config.yaml
num_hidden_layers: 8
num_attention_heads: 9
num_key_value_heads: 1
intermediate_size: 2304
vocab_size: 8192
norm_place: "pre"
bias: "none"
tie_word_embeddings: true
max_grad_norm: 1.0
decay_fraction: 1.0
max_seq_len: 512
dataset: "wikipedia_en"
MLP neurons of a small language model. Each row is named by its layer, matrix (gate and up: input weights) and neuron, and shows model dimensions 432-495. Each number is 128 + 24 x the weight over its row's rms, rounded and kept within 0 to 255. A neuron's up and down rows have the sign that makes its largest values positive.
A block is one neuron, or neurons of one layer that tend to fire together. After each block is what it responds to, as a language model described it from the Wikipedia text at the highest values.

L2.gate26 [134 185  73 119 139 107  90 152 114 129 172  93  80 131 170 121 118 174 148 146 153 155  92 118 182 117 107 126 117  82 103 141 109  57 142  66 173 130 113 155  95 128  91 127 151 139 134 144 163 100 123  89 143 136 122 120 157 151 146 177 126 135 125 153]
L2.up26 [120 158 168 126 113 151 109 111 124  99 130 127 116 143 143  78  95 134  82 111 125 160 105 163 115  97 153 142 127 150 117 138 120 117 124 130 126 130 106 179  85 153 143 130 147 152 185 105  80 141  68 105 116 126 107  77 176 126 143 109 142 161 153 135]
L2.gate538 [153 176 167 128 142 111 120 160 148 108 107 102 103 143 113 102  55 116 127 131 130 132 125 128 161 138 118 143 104 134 105 158 119 108 128  99 124 134  93 179 137 132 124  90 144 153 134 135 147 165  96  97 122 143 129 155 101 112 134 129 118 162 153 106]
L2.up538 [149 159 169 165 105 166 135 136 135 100  92  94 112 179  88 147 114 158 114 151 105 137 117 144 113 152 133 149 105  97 131 165  98 184 132 130 104 113 115 154 129 153 134 128 107 181 129 135 130 113 101 111 160 150 128 130 128 169 166 136 106 118 126 104]
L2.gate620 [180 156 133 102 127 105  90 120 154 139 120 121  92 114 152  91 137 125 139  99 165 161  89 123 165 105 122  92 127 112  93 120 139  36  97 116 129 103 121 141 148 126 107 120  94 142 148 112 139 138  89 126 148 135 137 135 151 160 111 120  76 142 147  91]
L2.up620 [133 151 159 120 127 163 146 157 138 163 124 121 101 106 131  77 152 122 174 109 131 152  57 142 136 123 128 107 152 121 122 132  87 123 136 160 137 156 169 174 124 162 114 144 140 159 168  67 148 114 141 125 127 130  98 125 147 145 127  91 132 108 148 126]
L2.gate1488 [105 212 122 134 115 106 124 112 104 128 126 103 120 125 140 126 134 112 135 141 151 176 124  82 144 120 131 144 126  97 165 141 130 140 143 126 123 136 101 153 134 145 118 134 121 158 129 103 154 166 134 132 156 176 142 112 163 108 142 144 136 132 101 152]
L2.up1488 [128 141 204 125 116 158 103 107 123 142 164 133 116 129 113 141 112 110 156 121 150 160  93 153 136  97 114 163 135  90 127 134 111 162  98 184 147 138 146 124 144 103 112 105 135 113 113 103 163 124 138 137 118 136  84  92 119  90 125  97 189 146 153 127]
Place-name hierarchy connectors

L3.gate38 [183 139 119 119 117 147  98 117 145 131 121 142 165 157  99 122 136 142 112 112 122 121 104 104 151 150 165 135 109 143 153 208 112 106  92 133  92 102  93 121 138 142 156 122 110 196 158  78 111 111 139 107 159 126 126 107 135  86 156 171 108 152 126 113]
L3.up38 [173 118 124 155 116 146  99 119 158 112 107 111 185 171 118 171 107 102 132 147 131 131 165 136 137 144 145 146 142 106 141 111 100 132  99 118 148 101 136 127 140 119 147 159 120 171 142 128 134 110 130 139 152 150 104 157 146  99 132 124 111 141 178  89]
L3.gate124 [ 87 160 112  99 126 126  93 113 140 128  70 162 144  96 128 104 135 179 106  88 145 134 110 137 167  77 146  91 104 143 130 163 140 101  83 137 105 124 113 113 135 146 169 130 119  70 163  95 112 145 116 104  94  94 118 164  86  88 105 129 152 160 107 137]
L3.up124 [ 90 140  98 132 127 135 123 154 151 118 109 171 117 159 109 103 120 127 121 141  83 163 161 126 136 141 166 106 104  99 151 196 186  99 158  98 137 137  85 158 112 125 190 124 147 119 153  89 104 156 103 132 130 102 156 172 110 128 111 127 140 105 110 113]
L3.gate404 [169 110 164  81 122 174 100 148 139 135 104  99 148  94 102 154 129 118 137  88 102 123 147 110 147 107 152  90 103 139 139 152 106 106 124 132 123 125  84 134 163 149 165 117 153 136 170 110 133 115 138 142 125 105 101 109 143 144 125 167 118  90  95 138]
L3.up404 [147 120 146  93 186  86 119 154 142 147 116 119 155 133 121 141 119 148 131 116 148 119  90  91  87 121 102  89 106 140 153 127 148 139 108 122 107 107 107 134  65 137 127 143 136 132 132 177 143  79 109 127 106  93 114 119 123 129  87 149 138 140 143 135]
L3.gate420 [125 129 138 113 122 158 102 109 145 101 112 121 126  88 123 109 133 135 119 104 147 158  81 111 156  98 162  62  96 162 163 119 141 147 131 113  98 108 112  98 150 214 183 112  93 155 135 113  81 108 121 122 153 115 139 143 149 104  89 130  95 138 139 123]
L3.up420 [ 97 136 145  99 157 104 130 128 140  99 124 117 145 138 165 128 125 108 124 136 110 154 162 135 133 148 132 107 136 165 128  84 116 195 151 101 122 142 123 122  81 140  82 155 109 155 156 127 126 141 101 135 132 101 150  89 177 108  55 119 128 154 146 158]
L3.gate508 [127 131 152 116 148 122 145 110 112 107 142 106 143 103  76 112 111 166 129 125 124 158 122 138 124 139 153  87 112 132 129 145 133 107 125 119 160 118 152 122 117 121 115  91  95 172 135  99 148 157 118  90  96 138 151 137 135 103  95 123 118 140  96 122]
L3.up508 [ 94 162 146 122 114 120 106 124 143 133 112 124 146 114 118 156 146 140 141 139 142 152 130  84 120 130 165  95 121 115  95 130 152 129 158 121  97 103  90  89  96 126 114 212 107  99 133  83 145 136 132 146 145  93 137 147 117  92  94 156 126 141 128 145]
L3.gate824 [106 184 133 104 164 142 106  92 148 163 117 121  96 120 137  69  93 186 132 144 139 137 146 123 121 124 148  82 152 104  97 154 121 134  92 129 102  99 135 131 111 143 162 148  86 138 146 118 163 180 143 102  90 125 100 104 155 149  73 157 116 163 158 148]
L3.up824 [122 148 137 115 137 136 145  92 115 132 134  87 174 167 103  98 139 121 149 121 153 121  99 159 104 127 154 111 173  89 151 125 105  88 132 143 152 154 139 149  74 144 110  78 116 122 126 111 148 138 171  92  99 116 122  59 147 126  85 141 131 116 139 166]
L3.gate944 [ 71 132 138  94 108 143 125 124 111 147 145 122 156 111 119 116  94 190  90 124 134 139 131 143 123 142 147  84 157 134 155 118 135 119 139 151 102 121 121  58 130 154 162 121  94 138 151 115 123 123 133 143 111  96 135 116 156 113 143 153  90 174 150 116]
L3.up944 [109 135 125 178 118 170 132 119 144  91 170  97 145 144 148 156 162 117 105 107 144 146 143 154  69 149 135 148 164 122 109 126 145 168 155  92 113 102 102 150 110 133  88 130 135  87 116 139 132 101 149 182  90 164 174 164 124 120 119 125 109 156 114 123]
L3.gate1456 [164 118 174  96 148 141 153 149 137 121 136 145 126 134  99 129 143 143 138  87 103 134 105 180 103 151  96 129  97 123 148 120 132 145  86 112 126 164 105  84 118 111 140  64 165  80 170 157 135 118 124 138 112 132 102 162 189 128 147  70  97 133 147 145]
L3.up1456 [168  89  95 113 134 106  75 130 186 141 117 109  91 137 123 141 118 148 155 128 113 135 121 122  90 156 159 140  98  72 138 117 116 127 145 121 173 142 159  89 111 124 132  89 149 105 136 120 116 117 112 115 111 145 139 122 153  80 149 137 140 113 134 136]
L3.gate1559 [ 57 195 165  99 117  87 103 126 164 174 106 191 134 128 143 185 140 146 160 151  97 126 149 134 116 100 102 121 148 121 153  91 115 103 121 126 119  97 115 147 125 135 132 119  88 155 118  97 136 140 135 120 122 173  99 117  95 152 132 107 145 151 134 119]
L3.up1559 [175 137 139 128 148 128 133  97 140 108 112 127 129 132  96 101 166 165 142 109  87 152  78 143 168 139 151 110  84 119 144 135  94 169 164  79 136 119 104 108 159  92 167  98 158 140 108 128 147  76 141 136 146  78 154 121 112 122 120 121 112 116 164 118]
L3.gate1661 [ 72 136 151 104 146 162 134 119 168 139 143 148 119 129 136 147 125 151 148 151 109 144 128 118 128 124 141 133 120  95 164 123 127  83 131  99 135 123 116 127 149 145 178 125 114 154 123 120 109 145  83 143  90 114 108 152 115 137 122 158 150 112 158 166]
L3.up1661 [156 151 149 118 141 117 109 121 152 149  65 130 118 141 145 140 137  84  98 139 124 133 135 116 181 136 136 135 130  69 176 123 125 131 135 110 122 135 134  87 111 126 140 124 117 114 146 104 142 149 133 124 118 120  97 120 151 106 176 168 130 161  78 124]
L3.gate1743 [108 164 168 104 103 147 128 121 135 142 129  97 125 131 105 149 111 114 149 137 108 150 144 108 148 114 143 141  97 127 161 122 121 122 157 118  73  92 121  86 145  98 140 163 135  90 164 115 124 155 116  94 125 126 137 153 140 140 161  89 144 168 151 167]
L3.up1743 [116 166 145 141  91 105 143 134 120 114 137 158 127 137 143 150 145 164 142 148 140 148 110 133 141 119 131 109  77 130 149 121 159 167 110 153 110 106 174 132 156 108 152 131 136 176 152  79 141  93  99 115 111 140 156 112 136 109 137 117 113 149 119 132]
L3.gate1755 [104 125 143  64 160 104 128 103 118 135 106 156 107 104 112 156 102 181 123 118 124 103 139  94 144 144 107 111 145 144 112 163 117  87 112 155 160 127 116 110 108 142  85  99  94  99 155 132 121 125 153 132 168 118 111 110 131 104  85 162 164 125 153 118]
L3.up1755 [145 156  94 140 104 121 105 124 144 102 117 126 132  91 134  97 148 107 112 128 171 174 144 124 131  87 101 137 128 119 136 106 114 135 116 110 144  90 119 120 114 127 118 165 187 111 128 124 119 118 105 120 173 103  93 141 115 111 126 118 159 127 118 108]
L3.gate1761 [ 97 128 133 103 112 157  85 145 139 148 109  86 156 104 169 137 115 109 110 127 112 193 113 124 112 166 164 137 150  96 119 198 171 107 130 112  56 120 162  94 150 147 120 104 138 139 146  98  97 143 128 161 155 116 131 116  93 145 113 141 148 132 143 140]
L3.up1761 [142 151 116 169 115  93 116 108 137  98 137  87 118 109 147 139 130 105 131 139 147 147  96 142 168 129 121 148 133 110  88 140  92 148 105 100  98  95 106 123 117 116 160 177 147 137 126 102 152 185  98 104 100 105 143 168 155  95 138 122 120 123 171 147]
L3.gate2158 [110 116 113 127 134  96 129 131  95 120 155 107 142 183 128 138 149 109 134 122 117 130  85 111 135  93 149 140 145  79  96 116 145 152 111 107 131 115 133 121 106  91 162 131 106 101 154 162 161 156 146 141 121 115 101 127 107 105 147 147 160 121 114 145]
L3.up2158 [123 162 121 120 137 153  82  61 118  98 132 108 129 142 139 111 131 153 108 130 137 192 109 106  89 116 100 113 155 118 125 127 152 133 125 106 122 116 148 133 117 142 114 157  86 106 116 171 159 121 114 129 165 114 135 121 144  73 161 126  94 117 125 164]
L3.gate2172 [165 138 130 111  68 157 136 127 122 108 146 120 136 141 118 126 125 162 167 145 113 136 143 112 150 123 150 124 114 174 126 139 165 118 114 155 134 126 141 126 137 112  89  82 116 118 123 129 138  97 162 115 108 126 130 172 119  97 162 161 122 149 129 122]
L3.up2172 [107 125 116 126 123 137 109 109 125 143 140 104 149  91 135  81 108 122  91 135 128 124 125 134 157  85 134 119 125 125 117 144 121 172  90 128  82 106 104 142 129 119 158 125 146 148 120 145 126 132 109 138 146 113 110  99  84 155 101  74 100 166 102 137]
L3.gate2282 [123 114 150 127 129 163 112 128 144  90 129 139 156 153 106 114  71 150  98 131 120 116 170  87  94 158 156 116 150 143 140 148 113 154 148 115 126 120 137 142 117 159 154 103 115 116 153 148 117 121 122 115 110 111  54 116  95 146 144 128 110 141 145 123]
L3.up2282 [114 132  90 128 161  92 145 124 111 146 181 115 110 136 112 160 135 168 110 118 133 138 116 117 100 125  88  95 147 144 136 110  98 127 107  79 143 113 168 138 121 125 129 104  93 106 148 104 104 121 174 144 150 100  89 112 179 140  98 152 119 161 169 117]
Prepositional phrase continuations

L2.gate3 [127 129 136 108 162  83 138 133 116 142 146 125 112 146 140 118  85 127 146 114 117 120 141 142 141 113 108 130 123 120  83 127 174 114 119 121 148 112 120 122 143 137 145 102 170 100 161 100 161 138 110 126 126 128 111 141 117 136  88 122 106 157 131 106]
L2.up3 [131 138 151 112 152  99 163 137  91  84 100 144 171 151 158 135 145 157 127 176 128 126 166 127 104 110 103 109 124 122 112 108 139 134 123 141 103 112 148  83 122 146 105 115 151 158 133 100 136 137 114 138 134 123 147 127 152 145  87  92  87 169 109 117]
L2.gate841 [128 120 113 117 118 117 114 144 116 131 123 111 120 137 101 119 100 126 135 153 140 127 122 122 143 125  71 144 139 136  94  93 158 126  94 112 135 171 145 139 121 102 134  87 163 125 118 159 123 153 120 175  96 128 148 171 127 123 127 118 113 139 138 110]
L2.up841 [170 118 150 108  99 128 183 108 123 166 133  97 172 153 121 132 149 107 145 120 140 139 148 136  99 116 127 118 156 128 117  88  95 169 109 147 127 110 148  88 125 132 124 101 107 147 106 120 112 154 156 146 144 115  91 106 115 117 161 113 109 165 101 156]
L2.gate1265 [ 81 164 112 108 142 107 103 123 171 145 155 104 100 135  80 152  82 133 164 162 112 110 123 126 185 140 107 118 138 115 141 162 143 125 167 153  96 129  81 144 159 109 160 116 121  89 138 101 138 147 140 146 133 108 127  95 124 157 102 138 129 147  93 113]
L2.up1265 [107  84 101 138 153 112 137 111 143 159 154  64 128 112  86 137 105  83 159 132 179 104 103 107 170 161  94 136 113 129 120 113 128 162 147 160 131 132 115 127 182 136 124  93 120 107 113 120 107  95 183 129 138 106 149  93 160 144 137 121 161 128  57 112]
L2.gate2188 [129 145  78 121 118 141 135 116 123 151 153 152 156 121 138 131 116 160 178 107 138 126 131 140 121 116 132 140 128  77 123 117 135 139  86 133 142  56 122 118 137 101 130  91 130 145 123 141 166 161  89 132 132 119  99  90 115 138 111 146  77 167 120 123]
L2.up2188 [153 103 131 185 136 122 144 129 161 101 174 127 133 137 149 128  90 106 124 124 154 125 142 164 118 112 133 141 125 149 157 103 105 136 161 135 161 161 110 136 107 119 135 119 129 103 111 146 117 148 106 105  94 136 177 110 139 138  75 126 142 118  78 125]
Clause-initial subject words

L4.gate1280 [ 90 168 108 112 109  95 118 160 181 158 141 111 102  64 149 126 112 120 143 130 120 127  96 145 136 110 147 118 158 155 146 100 119  81 144 136 121 147 169 110 172 151  82 109 110 143 115 139 133 107 140 150  93 121 137 109 133 104 115 140 130 115 118 146]
L4.up1280 [137 149 111 106 100 168  95 111 132 130 151 101  90 138 111 129  80 109  96  97 136 152 135 143 129 148 135 157 140  91 121 135 130 131 191 124 124 122 123 150 135  83 136 141 106 134 113  77 141 155 112 135 198 122  87  86 126 175 153 100  95  99 137 179]
Fixed-phrase head nouns

L4.gate60 [132 144  86 138 152 144 121 107 140 102 152  87 140 126 158  78 108 114 130 109  99 141 142 111 137  99 132 138 123 136 162 139 148 127 121 124 137 106 149 107 113 129 129  79 164 125 152 105 129 139 139 135 140 148 161 131 152 105 111 124 132 124 151 146]
L4.up60 [104 142 120 151 174 166  96 131 123 103 154 114 130 141  97 141 109  87 186 133 131 138 111 151 123 128 136 155  99 137 146 174 118 126 123 148  59 113 132 128 128 134 135 151 104 112 126 136 139 110 117 117 134 154 123  75 125 106 116 136 140  74  80 163]
Relative clause openers